{"num_attention_heads": 6, "num_key_value_heads": 6, "intermediate_size": 1152, "norm": "layernorm", "init": "normal", "max_steps": 7627}
MLP neurons of a small language model. Each row is named by its layer, matrix (up: input weights; down: output weights) and neuron, and shows model dimensions 16-111. Each number is 128 + 24 x the weight over its row's rms, rounded and kept within 0 to 255.
Before each neuron's rows, "fires after" lists the tokens most often just before its 100 highest values on Wikipedia text that the model never trained on. A number after a token or word is its count.

fires after: " in" 13, " f" 12, " a" 11, " A" 8, " \"" 6, "-" 6
L5.up1149 [123 185 123 179 156 121 139 131 162 130 153 120 145  84 156 129  59 192 148 122 128 130 119 163 128 129  96 110 160 150 139 126 168 114 138 103 148 139 118  88 131 132 156  97 151 126  81 152 127 112 132  96 153 145 122 174 130 110 151 157 140 102 150  75 141 157 133 145 111 117 105 126 149 132 101 128 111 103  99 135 142 165 119 143 151 131 116 144 159 162 103 138  95 164 114 111]
L5.down1149 [152 106 139 112 105 149 133  95 150 154 112 138  99 104  95 111 139 109 147 150 103 161 138 107 130 110 118 139  86 117 104 134 114 122 133 160 146 124 135 107 135 102 151 148 111 115 132 139  97 140 136 169 150 112 116 110 107 133 122 120 128 194 111 124 105 124 124 123 122 111 146 178  98 168 152 140 156 167 127  85 134 116 157 149 139 136 143  80 137 127 146 109 165  54 177  91]

fires after: "s" 17, "at" 16, " P" 13, "t" 8, " m" 7, " s" 6
L5.up735 [140 139 147 109 111 118  98 129 136 142 101 137 103 184 122 155 118  97 172 123 155 144 102 123 124 170 128  94 135 124 133 133 118 119 116 134 129 106 162 139 109 138 123 104 130  99 120 126 119 139 137 114 124 133 138 121 139 105 162 100 119  97 102 125  79 135 163 128 152  98 108  88 134 105 102  90  66 129 135  83 210 121 126 185 111 162 116 162  60 186 115  94 133 130  99 175]
L5.down735 [105 134 131 120 113 160 131 133 139 116 144 100 120 114 188 110 131 113 138 138 101 118 121 123 178  91  89 122 168 137 105 119 133 136  97 108 105 135 140 151 144 148 110 118 103 147 139 149 132 139 141  64 138 170 142 102 133 154 140 106 119 132 138 106 120  94 156 113 148 121 134  79 130 126 145 107 139  99 117 125 109 142 143 161 120 127 172 103 148 157 146 139  95 165 129 136]

fires after: "h" 14, "ol" 14, "er" 9, "l" 7, " g" 7, "ing" 7
L5.up70 [151 121 113 144 116 160 153 100 142 127  77 122 168 116 169 126 139 158 121 134 126 158 135 109 157 127 119 133  96 137 115  79  65 129 117 139 135 139 126 115 149  92 145 132  83 124 130 136 129 133 118 167 116 143 133 149 102 137 120 145 122  83 128 127 132  89 127 127 134 164  94 100 131 111 110  99 144 115 109 148  79 145 148 114 122 141 112 166  95 162 142 103 112 168 112 141]
L5.down70 [109 122 126 129 132 114 123 162 130 123 124  92 119 138  89 139 119 136 138  96 102 105  88 139  81 134 146  98 110 148  81 126 138 127 144 155 100 144 161 101  62 166 122 165 107 110 100 144 120 156 148 138 123  93 122 151 167  91 126 146 160 147  99 139 160 108 104 141 163 107 128  97 142 124 122 144 156 134 123 147 119 170 112 119 113 142  80 125 126 137 147 157 140 104 141 126]

fires after: " p" 30, " a" 12, " d" 10, " m" 7, " s" 6, "p" 6
L5.up464 [145 135 178 168 125 143 154 126 141 112 125 142 137 142  94 110 141 124 106 161 113 120 173 149 123 135 102  78 120 128 102 143 122 129 118 156 130 159  92 147 151 173 118 104 144 125  62  93 120 150 146 149  88  98 141 116 118 108 135 139 105 114 194 132 104 155 121 125 139 123 110 163 115 109 106 100 128 100 146 113 121 156 119 120  93 113 155 130 151 169  99  85 110 116  91 150]
L5.down464 [151 121 109 143 113 122 101 163 121 151 144 136 105 179  96  87 175 135 130 149 100 102 102 111 150 107 153 144 102 118 111 135  83 103 110 124  95  85 133 134 112 113 111 133  97 121  86 133 111 128 148 143 146 102 153 112 139 159 116 104 124  97 115 164 118 135 141 136 128 121 130  87 111 137 115 128  99 138  67 132 166 168 168 157 101 108 149  75 140 143 136 144 137 107 162 149]

fires after: " M" 34, " m" 19, " G" 11, " A" 10, "M" 8
L5.up904 [ 86 193 143 132 115 167 112 138  87 128 128 111  82 120 143 132 139 159 161 117 149 123 103 109 117 138 166 171 140 146 110 119 121 114 123 110 131 154 132 125 146 111  87 142 173 102 134 113 124 129 140 122 110 131 152 148 134  99 175 111  96 129 145 120 115 103 122 110 129 173 141  97 117  85 133 172 109 112 152 109 135 109  93 154 132 136 131 127 158 122 134 114  97  73 158 132]
L5.down904 [153 167 148 127  77 137 110 152 121 138 129 118 128 100 198  81 131 135 127  98 112 113 131 167  80  99 135 152 135 129 143 109 146  81 127 151 139 153 116 187  91 141 127 175 123 143  98 102 159  95 117 120 136 133 154 114 105 150 152 134 166 127 154 108 143 147 155 140 113 116 157 118 100 128 161 146 164 138 112 169  98  93 107 123 163  94 107 112 126 130 133 138 110 122 122 109]

fires after: " e" 23, "um" 10, "o" 6, "c" 6, " is" 5, "," 5
L5.up47 [130 138 143 106 132 116 135 135 112 127 153 120 127 121 173  78 145  79 138 152 116  88  79 151 169 116  74 101 126 147 167 132 126 123 129 134 104 152 103 123 103 139 172 136 114 142 145 134 136 102 141 127 116 117 119 125 158 128 117 156 181 148 105 127 135 160 153 165 147 120 145 105 139 158 108  76 136  97  75 140 160 130 151 167 150 107 118 158 104 111  62 139 129 125 114 142]
L5.down47 [136 100  80  61 171 144 136 133 125 142 152 141 178 100 150 115 115 153 118 114  98 107 130 117 135 160 154 134  86 110 126 131 154 143  86 108  68 118 110 114 136  94  98 128 128 156 129 135 146 166 124 178  76 109 132 115 171 113 151  84 134 109 134 115 159  78 176 136  97 152 157 123 151  94 132  86 135 116  90 122 122 107 127 142 121 116 135 141 147 101 131 150  58 156 112  89]

fires after: "o" 36, " a" 28, " A" 6, " whe" 4
L5.up985 [102 140 117 139  67  84 140 156 134 148  85  95 127 102 138 151 149 153 147 155  99  98 155 122 106 119 148 172  94 101 133 125 167 136 117 118 140 118 172 122  96 161  98 117 125 133 143 122 123 126 130 113 108 130 116 114 128 130 163 165 169 140 113 113 178  72 135 123 114 135 106 128 139 143 113 106 172  83  73 152 102 139 101 134 124 126 134 117 142  99  94 127 131 163 103 150]
L5.down985 [131 166 145 153 163 115 101 116 151 115 133 136 117 111  62 138 167 130 124 121 181 151 154 120  86 159 138  97 116 122  99 140 129 107 150 101 146 154 115 116 125 106 116  90 128 108 120 104 133 108 158 140 141 126 134 102 103 134 175 131 114 110 156  88  82 122  91 137 136 156 183 131 115 148 171 107 138 182 153 100 138 102 142 157 133 117  71 156 129 156 110 114 171 120 140 115]

fires after: " f" 23, "i" 12, " p" 7, "ol" 5, "h" 5
L5.up717 [172 149 128 106 122 145 141 143 140 183 160 131 169 135 122 140 147 122 150 115 112 151 108 160 129 153 134 107  78 133 119  81  96 134 152 145 108 124 145 150 156 134 152 142 103 134 161 122 106 137 104 115  97 123 137  93 137 114 115 116 154 148  95 125 186 109  90  71 119 168 144 159 151 137 101 144  95  97 116 112 123 140 159 147 122 122 115 159 103  99 115 149  84 138 132 139]
L5.down717 [ 99 128 171 135 128  87 113 164 137 113 108 118 132 127 141 122 116  97 107 142 136 104 128 150 111  87 122  70 143 133 152 176 147 103 146 151  97 130 133 105 134 129 100 146  99 178 129 172 131 133 117 133 151  97 128 111 110  97 143 180 112 135 109 110 169 101 150 116 169 122 147 144  99 154 153 137 155 136 145 102 164 106 126  95  86  93 127 124 175 154 130 118 174 131 136 114]

fires after: " m" 17, " M" 17, " A" 9, "ec" 8, "ac" 5
L5.up989 [168 131 156 123 109 117 138 129 103 155 129 137 108 119 144 122  90 119 131  96 113 109 104 138 141 146 133 130 171 155 143 119 137 131  74 164 101 126 106 171 146 164 107 101 121 131  87 127 123 138 146 132 149 124 114 119 112 127  88 122 113 125  87 143  69 133 113 149 141  85 136 164 116 123 149 142 150 107 127 134 118 127  98 142 111 104 152 141 186 120 123 107  95 132 140 104]
L5.down989 [105  76 113 144  93 129 155 120 133 170 145 104  73  87 113 137 135 107 161 127 141  97 119 158 109 102 149 157 157 125 139 126 106 153 156 119 127 123 116 107 151 143 116 101 130 139 116  94 121 136 158 147 104 171 114 150  91 137 107 152 116 134 172 113  87 109 134  94 111 106 114 122 123 153 137 143 175  75 139 138 110 109 153 123 133 133 112 158 120 178 127 116 132  96 144 126]

fires after: " m" 33, " M" 15, "," 14
L5.up434 [133 153 155 148 140 170 144 170 117 117 118 152 153 137 132 100 112 148 168 115 125 106 117 128 148 114 150 147 132 149 128 106 114 157 134 116 148 158 137 141 127 104  82 132 127 115  74 130 107 109 111 125 126 102 116 151 126 125 156 175 127 119 172 163 102 108 104 174  93 120 112 108 128 120 140 113 176 178 128 121 176 154 162 168 107  78 123 155 104 165  96 116  76 161  78 111]
L5.down434 [100 177 147 127 124 127 124  94 140 134 145 121 117  92 126  74 143 147 136  94 115 147 146 158 107 126 130 109 138 102 127 171 106 110 130 126  99  77 111  96  61 133 137 149 111 152 118 115 155 160 114 154 106 143 100 136 137 134 119 139 110  96 141 113 130  91 170 110 118  81 147 121 126 121 153 106 170  88 139 159 126 145 163 145 113 128 137 123 164 165 114 140 101 113 123 128]

fires after: " " 32, "." 31, " |" 6, "4" 4, "1" 4
L5.up732 [106 138 144 112 119  91 109 164 138 135 128 111 134  88 120 129 163 122 163 111 132  57 124 156  79 102  99 186 114 124 125 109 159 147  86 122 152 109 141 114 128 169 141 129 108 114 124 110 141  81 120 134 128 120 138 129 128 118 131 125 145  91 140 154 139 152 150 107 109 122 157 109 129 119  85 147 120 139  92 111 142 138 108 134 147 126 162 126 130 133 146 131 163 114 146 185]
L5.down732 [144 142 110 144 129 167 111 102 136 159 114 120 149 129  73  93 129 134 116 137 142 124 141 129 122 112  87 168 128 132 100 131 167  98 127 165 167 113 136 128 139 127 108 128 173 104 139 121 136 128 123 108 136 165 136 193 132 138 134 133 108 111 140 149  86  98 139 112 113 149 108 128 153 144 176 148 107 126 133 123 128 120 139 137 115 132 136 143 116 127 122 144 108 144 122 159]

fires after: " P" 53, " p" 23, "Q" 6, "und" 6, " T" 4
L5.up643 [124 144 167 158 142 106  94 103 117 129 165 113 142 189  91  85 133 129 143 169 138 107 162  85 124 141 140 114 135  79 105 151 118 114 148 110 128 156 132 133 104 137 143 130 147 102 108 163  82 100 161 121 108 108 131 128 136  87 152 132 139 114 133  97 145 142  94 133 121  95 168 167  86 125 118  94 156 104 160 138 143 110 129 132  90  94 122 171 158 102 121 166 116  96 117 168]
L5.down643 [101 113 132 134 156  83 142  86 100 164 145 137 139 108  99 146  86  87 166 131 113 125 154 139 122 131 125 177 128  98 143 125 136 152  96 105 121 115 107 151 135 128  96 121 118 130 123 137 180 128 143 113 114 140 158  78 147 139 169 122 110 128 137 104 185  97  98 126 128 116 115 107 162  80 105 159 133 173 126 105 149 127 166 190 126 128 131  87 156 146 119 105 137 105 129  84]

fires after: "d" 19, " con" 14, " comp" 11, " m" 8, " " 6
L5.up283 [110 122 142 110 137 137 129 111 143 110 128 144 111 107 118 137 119  94 132 125  93 123 113 108 102 145  90 137 113 112 104 142 115 141 127 142  77 117 143 122 135 106 185 107 124 126 111 100 143  97 152 118 166 128 126 120 117 109 152 132 152 137 150 135 111 124 115 118 128 124 123 176 119 108 127 159 160 126 161 127 149 195 181 158 103 173 120 106 108 184 116 119 164 118 112 173]
L5.down283 [111 122 140 132 128 129 153 125 156 117 166 139  88 165 154 149 136 132 124 110 116 144 107 149 117 125 137 119 131  84 115 144 168 149 115 140 139 152 102 152  82 120 119 148 130  66 129 134 125 185 123  54 177 134 133 150 141 121 131 133  94 139 114 133 154 141 111  95 126 145 125 143 147  98 179 131 115  79 128 151 142  93 130 105 131 128 148 116  75  71 129 112 128 165 152  98]

fires after: " d" 22, "d" 13, "is" 8, " pro" 8, " " 7, "ro" 5
L5.up362 [134 139  99 127 157 110 102 129 106 121 148 117 126 104 118 101 110 103  84 131 103 144  93 135  97 117 112 155 151 140 122 129 101 169 121 101 128 160  73 118  82  88 101 113 119 142 146 137 145 112 132 136 149 147 111 121 168 124  76  67 152 117 146 146 115 134 126 146 107 113 135 145 129 118 124  81 125 114 123 149 145 136 165 127  91 143 130 150 127 136 129 126 101  76 106 172]
L5.down362 [117 145 151 150  83  85 147 128 159 153 117  86  96 150 107 102 101 132 118 136 135 118 142 128 125 147 142  80 159  75 111 154 185 157 117  98 158 160 141 131 141 158 139 119 115 111  86 117 134 119 108 136 155 121 151 127 110 114 115 134 135 109 160 133  78 123 139 154 186 135 148 132 138 120 163 189 115 116  97 165 143  94  56 118 146 131 143 127 101 132 112 153 101 145 169 110]

fires after: " P" 19, " R" 12, " p" 10, " comp" 8, " r" 7, "re" 7
L5.up1080 [123 146 139 118 124 120 133 101 117 124 112 110 118 159 168 179 114 109 124 103 101 151 116 109 132 123 164 131 102 132 105 127 109 145  87 120 135 164 150 125 131 135 163 108 128 116 143 158 132 119 163 117 132  97 152  87 164 124 125 123 101 100 161  95 156 134 111 117 143 124 160 173 103 100  87 124 158 143 123 137 132 117 152 161 105 128 102 133 150 141 152 101 141 116 148 135]
L5.down1080 [184 129 139  94 140  96  82 130 118 141  80 131 119 139 136 131 130 161 145 180 117 119 151 124 132 135 177 137 140 137 141 152 134 109  76 105 101 117 112 100  91 117 145 140 133 138 115 185 123 136 134 137 111 152 103  99 123 171 117 133 125 108 121 104 105 152 114  96 144  86 159 100 138 155 135 152 116 130  96 152  75 105 155 168 124 172 136 121 141 151 116 170 153 126  90 112]